Weights of a small transformer language model.
Architecture: tied embeddings, normalized queries and keys.
MLP neurons of a small language model. Each row is named by its layer, matrix (gate and up: input weights) and neuron, and shows model dimensions 341-436. Each number is 128 + 32 x the weight over its row's rms, rounded and kept within 0 to 255. Numbers have three digits each. A neuron's up and down rows have the sign that makes its largest values positive.
A block is one neuron, or neurons of one layer that tend to fire together. Before each block is what it responds to, as a language model described it from the Wikipedia text at the highest values.

Repeated name completions. Final pieces of names already mentioned earlier, usually as verb objects in plot or biography text (She-ela, Kend-all, Mh-atre); occasionally a repeated common noun (habits, park).
L12.gate11:109037116118076155146099187124169112122164134155098064142133158106142146142184066169119142161071140171153171136109137113147093156202172110181144142161097142111138122138155109174119106235093155133156139142166131120164137209137113103073183134155149161151112116081108176122159166185159177127
L12.up11:144180122122105133167136162106093147155173106098154071074140132143129059092130157147185085086082170157161105088152132165124166161144144154109088136110163116103116089141140121149180114196125130122054145086112105194197151120109061146113120172120114119057187085100121136085080151099098108094
L12.gate65:114153151166155135132114187145173115098139101139099121099109066120130098163159096096184132144114171104140144172203086123081132054136139119131090160115141117112170118140131136101086130137137122084117150137093125144145155079138069128124133113076135149109149137091147116149094120075145117125
L12.up65:129138162122112103146140124125152185151147099197172103164109154127203130192087112124166150173068171091108144100120133125092170144121080149141076075157085080069111134173110142120113121129079092153164158081130124153129144169124129132098134103165158132117176128147084116154137118095131097100
L12.gate189:149143089123151156167067091105079182122118088171093119133078144151171179134118183143179120156148145121131157137154069177177128149139188155087146141078139167155133093145144048142101123143121104089155093126149219112066129108107087134116110152127125133100114117218136196110114081179112137147
L12.up189:196135173168107121177160079129148172097113146150102134106083114094225120125170107140137148117115164121147151130141094147130170128114095137115094094128079116136104143128108120163070090188150139055152162149098159193159064091053104133147115113140138167097117097119152109150109146158132154121
L12.gate205:137098109095158154075175078161117119108155072130142189180158107086144153114085103146108095169069123166095122168159126175168161138110146163149207103117117141098182135098174092158078122106043127122179164085130166132149127111064118128115138078110115156114147123126139113145129135170132162131
L12.up205:111126140144106184169104099147135147109101119086118120120114140103147124105103106112147149122101164166096108129163089118114110027116088157106089078150112119176197078155133112120064103070121144111128146147081172171191149150093154123152141103169126112125150141136150135136105067145111145120
L12.gate417:186072092133155138069063152088137186128116154178117109164159137120150178207193095114173125155091112136092106091136158142098109056130101182196121163113186142168078117139129155151160156098182154073141144141227087127145138119137122150143090070150156112188142088134144175131103094098132152066
L12.up417:130158139177139081117071089111144155070106175128179126141121119102104157125154108093171135103139071135143153132147135200213160075149174148152145156094148102229116111154178125098158051128122129068149203099216125078135113121131123129174083119114149132093158116086106127103081136129144110131
L12.gate498:116096167183136106103117164117169149069066148108090095154127121107121089163126058167075092122148153163070129065113156154195150122120146174140132187099180137119142100097113125118104139119133118136172156103137121127145148133086152155101138106132118093144125170172095167137103130114187180139
L12.up498:106132165157127164103101163141146108141068131105162060121063159113136130130164101129109067127115090141188090120131075122093127079081134142209126152166171149130172109137161165073078146129196123165105129134139141119175160174060126179111160063135120124167159129146135153088090135122108131128
L12.gate503:154111119147146173147094068160116158104115131140140176120099109119155125191129123136149205125101163136136145184122152132191122077129088134136119153120182109086174079157117113088066144131170160088108156133135153141188129144118139148118131127160086096158163134244139128149107124150146148159
L12.up503:130152178131150161146039076119127143093170180130098166093093170075108137101106084092134111108133124153076145170135179129177116059111125110109128074112161176117191075143129132162099161120150128115100165176147147145095154084093128086122186169170132127125121123192148098188111141135095170153
L12.gate504:139186142163167142110144138145119157105132088161102137145057146191080120136115108151146125078126139120094138112178118168134145100120156137136131068075117130158144162200111097134143122131146160135141154111105113168142153064137156099086147137146113122129145141090149088136123111153089122120
L12.up504:113130092129144170107099091118081211106132070191089112108123097096153151132140156137097148125124156071074091141110099140090156124107078120105087108167110117189143107172143094134123131137113190161147089140099140132122137103133118164069167132133080151146113128180138116123146111154121192119
L12.gate505:117159078136128109190102154159088177176134143121128105158117142102139145062149113113154143123190153179111156173127143101102127110104107130130098148109085101130131082143135061140082137059103141160133129189090122122162164133085124131135113127128065153148161134107045140116150186157108185110
L12.up505:081160123124113038174152154185126118135091168141172152122173090090142108074167105109111200107107091106098154123132115144178132096107148116169076100122150163158143059113149118147094163129149134129109134151136213117139143104121120097096151169082125110182084104113139130126127108128206197022
L12.gate570:092107119176178167175110149106084099151073147129140101138118116128200122073149023143150120094112096118123119094128143092159089154047138101161127223155147184178151067193141128070154174084115162110130083103122108104139122079137135144164108091149185173118121136149112119147146088117097170078
L12.up570:152117149144155111161120085098157088147104123105111152062064087116156112154133148161163111100171137112120157085090133136133111173047145107127105161071102121076176110116154074111087133157116078086154088111192129141098119096142076162183107148098152109101133164118155100127065076119126193064
L12.gate779:123095103108162151126133113156092112118224133126146094082108080129168143127156058075167144179136177124147202167136157136196076113114154094114101063157251152155157186141149097143104114146110084148140093138135093184128141123158080165096131141093198102105106108199121100181150162139118126135
L12.up779:185149142164140100130071196123116084194112163118104119118097122101159114160108127090093105131167157136134204202086162070145084133152145167117120136147115142133179065128107145091150151108122166092129138112126181075156143145126151123137125134143148083122173136168080106196088167132195117174
L12.gate838:154173160148160157115079129207113049132146191124153099101174153090137126124101107074128131104146142136142208111123110137144126115086110133128103058115112141136047121081111117112117121142169118164164142167164121157168173090195119191113111159144107111114165191169171085199081170120165131101
L12.up838:123114101127174104148070128150151112132117149155140072104101172072138123134133051170117151149200165148081144106098153113151162061077179118156122106147174126124132129133095139140092112155155163140117104134156165100188109110101158125124115123101137141084143159109127140130101140123165135116
L12.gate877:145119105115175117152078141153141119141065172135130149170148210103145136136138111151144156097115121078100145121173139125137097144148105127147124179084122187233078083056125110156137109133140154156084087161095102126136119135140140110156111147097118138090103114117156121148087124102151143100
L12.up877:147207161141131078127099164109124124155141181147118130089160156124127161129131172105135129116165149099113111128169138085145146130135153181121122096141079132165100105078138118081142122121161131221080117189136167177130089145147184119161102140095133133083143150101104077092102102125127158109
L12.gate941:141144127142174174168103077129116089088135134194121117179173107120125168183107088120164147135165135143086116107131097120159133092140103084169136108112126116142084106104146087109095145105094199143105121197147165106146115115168125075172080089157108184116120197170123112139153121147121144077
L12.up941:143125087129140135125130149082103156123136126166119160202089133084183109142117043087117139104102086177141090143113098127128061115134082119093109083105101140120123109146110122068072053108152103104126090122164114111089169160180108131131159180135097164118165085140146127141089176086114212114
L12.gate1137:110127163143101081140191153143117134086143133161113165126118113172149086107106077136147071146116078155092112158188152105188152127189111170151114125140187193197129166124085100097123183100147164146160120098137118121134126167076152205131166168133150141140150115185147099117114109166079166120
L12.up1137:139142123171078147151173164128103108121106109125098118098151061133115124169136114127115100062149127148164107163144077117102158109161119120077131129084121078118120138104189098127152092118132157143163151174083185141190094174131081144134102202123124167139090084101166110165119136087130125106
L12.gate1163:085119138123115145150142089093081137121171140137045174111129096125172059101100124064110119081144093127161122087072106094129167107050162112091122057139143101190149092125106104144103091151166107129119071099166120180152098127139096142140153148104159068128121128093118167173108125177148129104
L12.up1163:127134139179146111162097182178144071096093171124177080132121154132082115107109168136139195141207189153095155068089166099124149093119043123164176123127104154072117121091169077105117127096106125179082132150167164156142108139125103101130118227146170136085103094124146155130108186109159148117

Word-initial letter P. The letter P or p as a lone first piece of a word split into fragments, as in P-ower, p-hylloxera, P-imlico; occasionally b or c.
L12.gate132:190176138077118144159146140099114131115134130152181131153184104156090148068106122106062129098074140150155165121081093156129123132112152139146098100128149073076132156138127124090092191144100122105083112141102143121151138055132114094143092119125075105133111111240083134101139184125104105110
L12.up132:157096140079096111120180164116110133070152184168160224170147110135142135109049146118167160160122080074153094106169071163161153087104065144139125170123101125129112119144122118098144156144148085187159137146116145145121184103112088116126139124089078119121124135183162133100085135137098096151
L12.gate185:122160109087138139100095175143141172112099190130108099129092125145140105127157099206107118129124108150177153093113122080113073092164194101135122129130192115123176093101206146129174212176158117126059161156078115107111142092126219107159095144124127114115108091155114106125117157076081157147
L12.up185:147172085165147083084071143104125190171101097193188138172143096113159113123095091148110101111143094142178097094149170117082112167114165092141135110131147081106177154121106110154147165162199076138122109095123101192115070092187191127128129126096147150088152141128159165146055188118125111171
L12.gate191:110130151116143180141120138036189080169145105112155152144202138093151177120194031123151141137122171098146112135105102078133113142138108128090103107063135086128158101174163116062137127177116146196123055163123121136118134108106169143142191092153109122113114146147109187159094144132101083214
L12.up191:137098075093107181111137059134117083115115114148117160142170109151131165152155147110158118121122161152074109124113158045122054108155179164118165103097109143133165175134115121128142117077137154175047129147116126077160122111141132129164165107165121119117149039073150102160139111192094161138
L12.gate324:170119130139100194097103131117173121134168111136133151156144191136108092078131135066125103184140117106146125117100142127165096174169151126137123125126171117121118141128130141101209108125197072105129087129172121131150124088121127115132127157139088140158114165117083137126141039108148156083
L12.up324:087105105110132116155077129111207095132150160076159205131176141128142115127166150121100155110141146113149089047142105110121103146153148123098101167158148122116097097129121109160137081099120121100134153133075147113170147129146146077103072130109189119150108100103088086144135116064053120152
L12.gate364:106153165135092163135103148123136184103151160084178100119127151111116147140102192150137144144173202117126153137143143205113120126101141092126149126078100109206183136117099105092144113096107104150149056114116152123124099147088175149059046108101122124088090104117125099105074131080121110089
L12.up364:100119099093133150145082157111143141118133157093155119111064159138113094117130120172141101134123134132099130094129098108138062112155157064178151169082155109138120129131041138096128113146132156152131136137147102107136115180153110136083142133120060101135114087131153158086129135120149188135
L12.gate391:164106132102118142103074106094092102134144107130098129126118122121152071098160114162096128122177111132100162102106071162100159205162158137168119112137138144194135110086177148152121148071137147127083098134135133201093163134073141096117165164151112124175098055153119130112138078176130133138
L12.up391:099111108130076139092114128115143144132081101114123106121127129106165161140142110153112141128166113136136095084158127189141097145123156130175079197115085130103102141167152154058106136066157124113194135083148137187111166071182104164174122084138051175159134144121083159152126155105143093124
L12.gate458:130178166131156120101133078095137122130089137129120128122104110164169047087059129119133173092136118135167135144117106111185090085165155170044138126132101135150161167129149166104127111135118159151113172132161108142215148089111135135141103103157113157098123131170080206179160094140109145109
L12.up458:123175094033116181083136091108098095135146132237077105150167088198156130108103152058122112140122120171181119127141145080103122154108130117129192092111169121111132133107100153130114141138053134153153161150111148079145124171212155081152141082126132083080118156178098126144177139091122150174
L12.gate743:163162126112156162134093139140102114172113136124117090122159137135170106051116123138091066134191148107149089084166081100113132114111171143101138092165183186096114116122099069157171088142136132128107095134132198134115190080107097164163116142070156067105109125142081155151164132084153100119
L12.up743:115096149188094091124115133097120096103130149179127181151066144127166091114114108033145109077167086119129156152118147132169101094122135109173161138096111100105145108116192162084139125123169078128148128145134109145117109094160107138187134146097087089115149077115125177121144097146069160118
L12.gate918:164105133178162145086158102107132037132136154119123118149160168141140134131140151154137107172083149111133178129098095107075104126109144181121108095100127097112132144172153135110152152100169090038140146183152130118166095142117156069170169083133191102106087127117140097110145169153120192107
L12.up918:119144213132129099140184146172180157101063230137182113142119104107143107120171179150083154108154164112135136104140121093143107157128101074185102130099069099126115148132153098107140126103205128141157097105135177147151125053155159110086130114171145135098130120104219150175203176134100143145
L12.gate940:157202097108151127187141142167096136134164097141129124162193152172093070136118125109123179148194155141118114100081118115049071126099154094145125123144157165110085132169072088119133077123123120137156138089150070157132137109156130090154106122153126170079134110137109138122086128071070112149
L12.up940:175098173127128122137138126144121142100099118104102184081146095166180133167115120127112085122175181109220087039074162076156077133156114160073106054115144121218114144145123147129136179058069140138149111091131159138102116086146188154113106109135069122139148144122130114180102161096147139175
L12.gate1120:075156125134186109104141098117108135188096110199146144183035137112132179132149167118091075138118090079147113112191107129177134208072189126125102160101136150077141113143069108096156082118127163104142153140186097160101061153153192167161097137117104083214089054112126138123147161124125111159
L12.up1120:101146097129116107129108168059061144072088171113116122124106186105094146121141111157077103152169119127072125162119121128110104120068096177178078146093150105094119154108135201170129163118095138014148103154159124099106109125130131100175107118136175125184161070103105101164094118071134124136
L12.gate1142:153128115145146112157060085154148120144170075136129105166118082117136141120074153098130108134160128132156113135163109098144131028091145109094119184157124130178091132106134090154088117163127119163111139085127173150087123113118094148158174156166107109108206130144151094116156179093091121132
L12.up1142:119153152102162192147172119110145103133151180063110175153193143161154160100075175151116161159062116164078123130105083109149126175140146132189110139095143135097081164128121144089094118177129089105170102137127114051126096172152194183096128115120178125125021144168129157131114166115074150099
L12.gate1193:173069119115170126132178147089246092093212147138109150092097138181200147109081157123144168172195120100159127111125183134126120073098102143147153116145167150076134136239119159153102142061175142121161120058096068144127056168090139148182127126122133158077205068120105110090149138160135098167
L12.up1193:121146118169132113096136109117162164082120168103195101151100134168139075165113164130143120126139154105120102163087061174115164146113137195104132095104094170118104185126132145113159087147175170114153095105052117188133108079133065122154122102082061134144163129114050175115157090150109145129
L12.gate1271:144078080160174097102163142090086128090144127136181115143127132132129088110138137173145120167133148141135119101081135149109097127137118062098138200119129142132125032077154137086130115174175108118135150154148108112116101146056149183135189086118141087126181121067107160129139141180062158115
L12.up1271:123114114121112123128080164079140092203114157134083129132077112099089096151135130118092160098130082105141085098076148083121098114138150160159103095149149168177091122122145132026111105089102116102160097166118145111119127076157109153129056140109192094156080169154110128134179167108079140126
L12.gate1292:117131044138097145182173187135099102132090145168118133181090158164120139119092170132152143109096073158132114121122140156102137143121158119123114087201115137162110175160112192116171128095121112134098163152098100101179133126147167120097127095121107129125093142158067168138144058130135070145
L12.up1292:162079090126094106196128107086096147146157118128177123159163111153155160096140123185189180147162169119148197130142164157154130119125149091115076090074082110108073208138148126186159161088127130138075113126113130152184141068101119134136144097149084143181155104109146112105107063175185096140
L12.gate1311:109161144075072164131132113065157069122137122181091144164107096168173144132136137137152128185150151101180110084142157178108092124145153187145070094111125176122114105119125098076118136079139121105127154078119106104133072147047180149129145157105146140162147120099079137104126129135104143156
L12.up1311:163120111120133094109050095103125058162176166128107024108151159134109151077136127097104095143176135073118125137144107133145132096182163128136129107144154128129125137149083142129176139126125073054149135125104098129143129108177155126155075125173152130085152121087092134182147109103142141159

Split-off initial "c". A lone leading c or C broken off a word, often fused with a preceding article or preposition (a c|ruel, of C|ourage), plus split "or".
L10.gate939:136138111086103158154150117153174066078174171161171107113155141130134203184069124120091097189176091141133121150161156107096126167117191174100172103087131124138078157119189150094098099106121132225186152141130084110073114117122061097122090150176050067109152123105107107120201146110157091141
L10.up939:162097135129138081149123082080115123138110141136140160128137151126101186134120078156101115064196154161173072105123139119114127159155168196172117087025142132122122124113162107098168140126159145195161179042124164125115165094088092154147121129212110069082126143118166127141131102200072133132

Word-initial letter P. Single P or p token opening a word split into pieces, often a capitalised name or title after a comma, pipe, or newline, such as Prometheus, Pablo, Pella, -pitch.
L10.gate382:155136154088193120056081093042117146113080119102133119151121132184142108129173130142134122135127124146115156137145142126100121096158179168098124112131112118126031174151144136138108104164100109169086096127087044145145133101145148105152118092131187120096093113142114143183180122099097176119
L10.up382:170141073082131134141160127062124084096189083160151125144170094126123146142098101116108179186157129107091138110119031087074072166074144117130106102124105106117106152113124069110148147145157126140100111183058140177144149150147142109096129140112148132078133165143070095094165113112111151162

Word-initial P fragment. A lone P or p opening a longer word split into pieces, as in Pittsburgh, phylloxera, pleased, purchased, pamphlet; occasionally other initial fragments.
L8.gate80:169127133095110136154148115115143138107169063145128102055158144151083062140142107089185195178119132138086161129159136100119125130153217119132083195113085114116188082122111099086162105143082107162147064141123129169132144119123124161110207121149095162123098062185170155111195092114152153101
L8.up80:229111114123173132128097119066149136204111068116057131097145145132128160107132079128126093136119133149139116116100151116138135150133118114079129148140166139183137160173120118195138137086186119113134164127125125168081158123146146089155094114134124108120163133048095130117048103116165136184
L8.gate799:173105158084083165065105120098087147130140137155118105116105139108130183111199113155099184146168178036106117132156144159113095172111156187145098114116102100152131122103126122102137120099165108135128127149058086140146132082144188152118078067128195187087140128109110137078125162073076168122
L8.up799:072152122104125136137093152163167085135104122135126162096091175195145104179128123112087160205168110124198114082100135120165124083182155100175107104089136129095155100111114172127142089066122049128126132083139125172123091136115121077130114111140156116139108209157172123144132152129140157112
L8.gate1087:187133110094117138091140085164127145158119112158143140141166157166106168095067120111096115102136118165174100132123115168170123139053172075086146106139151132172095106165156097088141115085122114136118094134062117107136187065102116141126123094102166133100118099172118160185138109080070168171
L8.up1087:152118086104133163122117124078195140117149099118136141125148140173145128082096135165089140069152155098131100164136116122097087173146174154182167171149172144054114139102124075138151121139097161084136113157086119103148143125150112152160161043092100156123129074116172121094083130168146163105
L8.gate1190:105119098154127097143085088085061137194122161136165175113142083098178222104167083131133135132142149075121159187120137138073103145154139150176094057100144175102021115092102051058093135177145179166129108142118120203130168178168123124122105113168135164126200103116155188195118074077058174141
L8.up1190:101114154195160052134101152093144116197157150126079109136162125162156185147079116177183171162129114158113134081112185151082113111095167176145159138141164095090155087104112034113124147131096167116132051152131128133143099146145116083120095138094125147156132123128081115089136137131043174114

Named entity being acted on. Last token of a noun, name, or pronoun, often the object of a causative verb like let, make, or get, as in lets Kendall, made her, getting Satya.
L10.gate1123:158113156177110132146162121132117173084095143114122130084117115100100153190132089099138118102119138128118102081063117128173159147109118115116193074173102102103129167140124127092068093158108145128149139117130132131153184145098112114091125121139133159140160096136078115138182132184121135112
L10.up1123:093142149117137117096133192130114158124105142086095158113037108116126191128129062104100161140114124118188141111082170113142166114130092142121089121119174111087144154122137104080080187137142151111135146130123184118116115128135125171134140106121175135141141160136115135121085088116139139198

Word-initial "C" fragment. A split-off "c"/"C" token that begins a word, often glued to preceding punctuation, quote or heading marks, as in "C'rush, (C'assette, ==C'ommutation.
L12.gate12:131135115128131144178122107150117113154114139105190160159137080160118089073099135138121122101130100088130192128154143142138139105142149125132054083129156076138083157090113106156127114156178150164144123140066149142170060075180135141160087202117154148124115091039056136136118133110117179092
L12.up12:141099042074100170083122115188117111091146112052076129123168164124093137086118154184148170131158071176177130131201083113136095090127132168135163109121154117108086102130148151103187117135127147077115130194128079104122139142133109141174061151059103059086116162133086142123129156120177112158
L12.gate51:125092133106079128104075156160128149125165200101085160087152115122200088150145099153145097129174153161102092177160084173156089144133122052126062196157082133090136112086110094152160060110116138126164140135132159102124166170123160172036102120097102141130134145135163139156130109153097084171
L12.up51:167104107118096174107127096079190102092140130099011155076128198124078101155186209161138206150113090083140105145113085185130130131128100133099137071123076112135134122158141157090154112173112148154147153133148123102118158111154089181102179125137189165126105108154164139118163138146148171142
L12.gate93:115120132135143119141185174127106108099094134118207092101131095184144131098115111133156099137139167097148139162148085103126095167116169142151103093108121088135134101080111092088158117094105165135171151107139146017166141181103156159151106202110127100121127126098093152108167171158101138098
L12.up93:156101047094103153163160138083158100153147155135182126179173130172116094119117123092112151147099138134131159172207139140174048143153119072097078106245165180143107095119144105098081106178143216132160100102129115119160171158098135164154090139164127125114106138145128136141164091113106186122
L12.gate265:147110173164154120113062135078102117089134160204159162108087139151144141159103079092144131162204106112154127136148135184131164172096151157130164140150132168135142191111090070063180164060152157118185186069174170124167156101176113135151112103089129083135100165157186108123140122125105150122
L12.up265:151115145110076142128191056108170165113137102098088126121128147166132156119130095129081107127167154095156152115138146148115179193106164164081114089108129139152109157085114152085131174138106136112076146143139188159130122112026093108151139167149109161105148045133148149152194114141076201076
L12.gate309:130115206110099129105108194130114098064099118086106147109165138179138151123102092112092142179111157120121108172118151134159099115100125180170150102115128065139127129120102092101098145099119151084168160087145098169158136190075156105151173126128116115122116122135112077164141046122163177138
L12.up309:141122087130125147068144154090105137113093106113115091153123193170113139109109139136128197116119153186084099110026073114142134143182125109155121106151034113178091130125117156111104131182144108091125087141166121130169124152066159140101145111168122132115114147175139125114160105085134162111
L12.gate621:155090142127098175139136146149120156081125187124127204138123129164038131195103108179116141142111169159138094088211110165130123097087101142133131110107156151160111123129120119079108148151168028150134145140127161098067109156057158141135099133190104088118111123088065155152115141107116113202
L12.up621:128119106094042122203169167111151191064187138120196102159128125121109160102145146155087034140112127130100140144148143125100129166136131073135157070130159143121121102129141125122119156129111101123142142056098112083098108122143127096175064165142150189089117154064096120174179084150110113142
L12.gate650:121102177044169077132141079119116130126106112111107148126164153156168106125096137134166144188154040102159075074131123142104133186088145136127143112090157084095127148201165107120115169161150157118104122112061151161151132158107131103124079166118115111064085137085179144105090124179101038156
L12.up650:076139157102100074117140176121096102202103100105113160132107122117068071083111111160158081119129125093115091155156137145102148106108150086191122118105174091161131144165079082174079134120117112111101145123195132113164159096133093105160090139153134127083130097101130163129077109078072129127
L12.gate657:156127168083094132110097127095133175116119074126116128139146139129198073094112130195138119120088162201175135141133142159125128152103137098135114112078094145125141147132142069097094138106174161146110173065150164101065118122155137155113132158078136190108123075084155148107062171126089150076
L12.up657:145128128139148141132140070102118187113135143138110136132186126131132147168135149182160140174105145140142163159209136145104095052080098081096120115193143143087114156111190121133159065177135133111141146157096148133101095144096049103185121165173122109102130180117129094094134155146111131077
L12.gate869:117133104164143077114085071144143150137144114050104151159172119174144176047170162137153124145099104083086097075120145148110110148142077143191182095148121097145047197073125087166076189163109137099066159091129128152129132124132119109074121095159079130135145141117071087189159167086109086145
L12.up869:154151191060103127134063151166157106063101109132124183150096138174120122108137128115125101083147155123067178132117115114096157137164181194128099104166119127151151157142117086151148086121130159148053131122131156109137154155128101091113140147182184101187152139198128109138173107124152097162
L12.gate910:175108146095110144161141145092119132135113152095158193191085148065141109098109135192114128180113123075183117186105105191142050139106184119155146055126154058169155122066174099130042141115121123105109146142147149149150120153160126106166125122058035122087147136086095118107130110187159109099
L12.up910:181146173136143134096180138117085140137121165145120150139114129107081172127165123082095119122080093141119052153080112185090145089109156127122102119141112132074138100085144104135115097075143121123098098088118169109163123096164137091120122142127065118098103149134065131156156144069117133130
L12.gate968:106187137081120098113118113133129208097103153163169163138121049167091145106137136132107099144187110210176129112126078188093106154118093108122202099085145110143148133091134076126110139120166114135130134144134189076159112208098088164118059109086142097139085115138091125175126100079066123127
L12.up968:124104139140125107130173152087117126115179167139174093153128120142111120040170073161117115143108088136135172189227133151181157169137094149115098157089145101033028206071088159115196118126156215082160124085143131093118192121143113078174131138121104076124099165117161154157140106118078169148
L12.gate981:147151155026132122051113064166133138117122073106167092148108132103146149106108158100133138135113133150129149080122165175142131147125160126113139084159078171083133115139128070149153189143127077107123104124132161117092126130095153086129080134148162076124175099154125118073165082131168163175
L12.up981:130121129142121141101151146133152111101179134098178123123164148139146161171182173067130055106133123162116151105118110147140138110153112173129085099203151113175112156133219120118174115108138121213159126123104147178119115120161062169180116147177102154114203137138187122110113171130134134142
L12.gate1091:110162101132137139147165099133158095168149184116150142151131057133138166125107120132123125133084141115106054058165152103183174105144100141111133143102096105099099173088126180069176143141181129142139128055129176116115107149107135144160104175173129152064191103129187103148056069140146078119
L12.up1091:165104141162113087158153160118140189063144182109172220195147110183059120134138144197168150116065103125111151165129144151129139121127142099159136095150053123028114130130116101054128114103104139128143178152071193142163157127079137116111199188172162098112156116102103152155165167142196094110
L12.gate1155:137089155135082141092142161094072139076098105080125116127188158177100114107138126123086094121156173115103112113106153113104120186193075164198155138064100142116131089151112163070115123126145140149156081162076138078147156163149119161083104055114083129136142115157094146171186171115111202167
L12.up1155:093176080173108120103141135109152112101121156121137111124084166139132129103066138163122186121113105134112138090089165136101132116156134179138165166085095102110120100120082104130131106175123150052146069141104160069157120124145090108158114096202133110075128075072071095106117168150067124089
L12.gate1270:174135108081146158144094158131121100142137138153154167136095167139186135157148183136127126118130138093131133099125162131122106115137177130171176053161104089164123184136147119130154186131115146118105134058092135215115111164137131109101116150158113154146140165114138132151105097120109155137
L12.up1270:122152095150109111156129119103129182111114160139145167104134131106118112139147159111140114140104105132144120096115109102106145155111082110105164060192113150167144181081146160144160069131141120113106097101105135091089164138146092123121078104076132124115205109144096127090134120081147185164
L12.gate1302:165128145107111133145168178143089123169111171136132162136130096128180178188102161131120121082147103154076170175139125183124110141154165108126093132124175106105117111164189111156132144132085126129116124117183116099131153107081096083171153132107091092145132160112123114160127152126162093140
L12.up1302:179066127071130172110073156086086120099137137129111147149111131144129156128127116143134138106133069155159116166124099078061092146133144132140187146132151159151143212099150138140125129187102044117112089130159116111193110176121123122165133136158144138107078155102197104116155193092145162140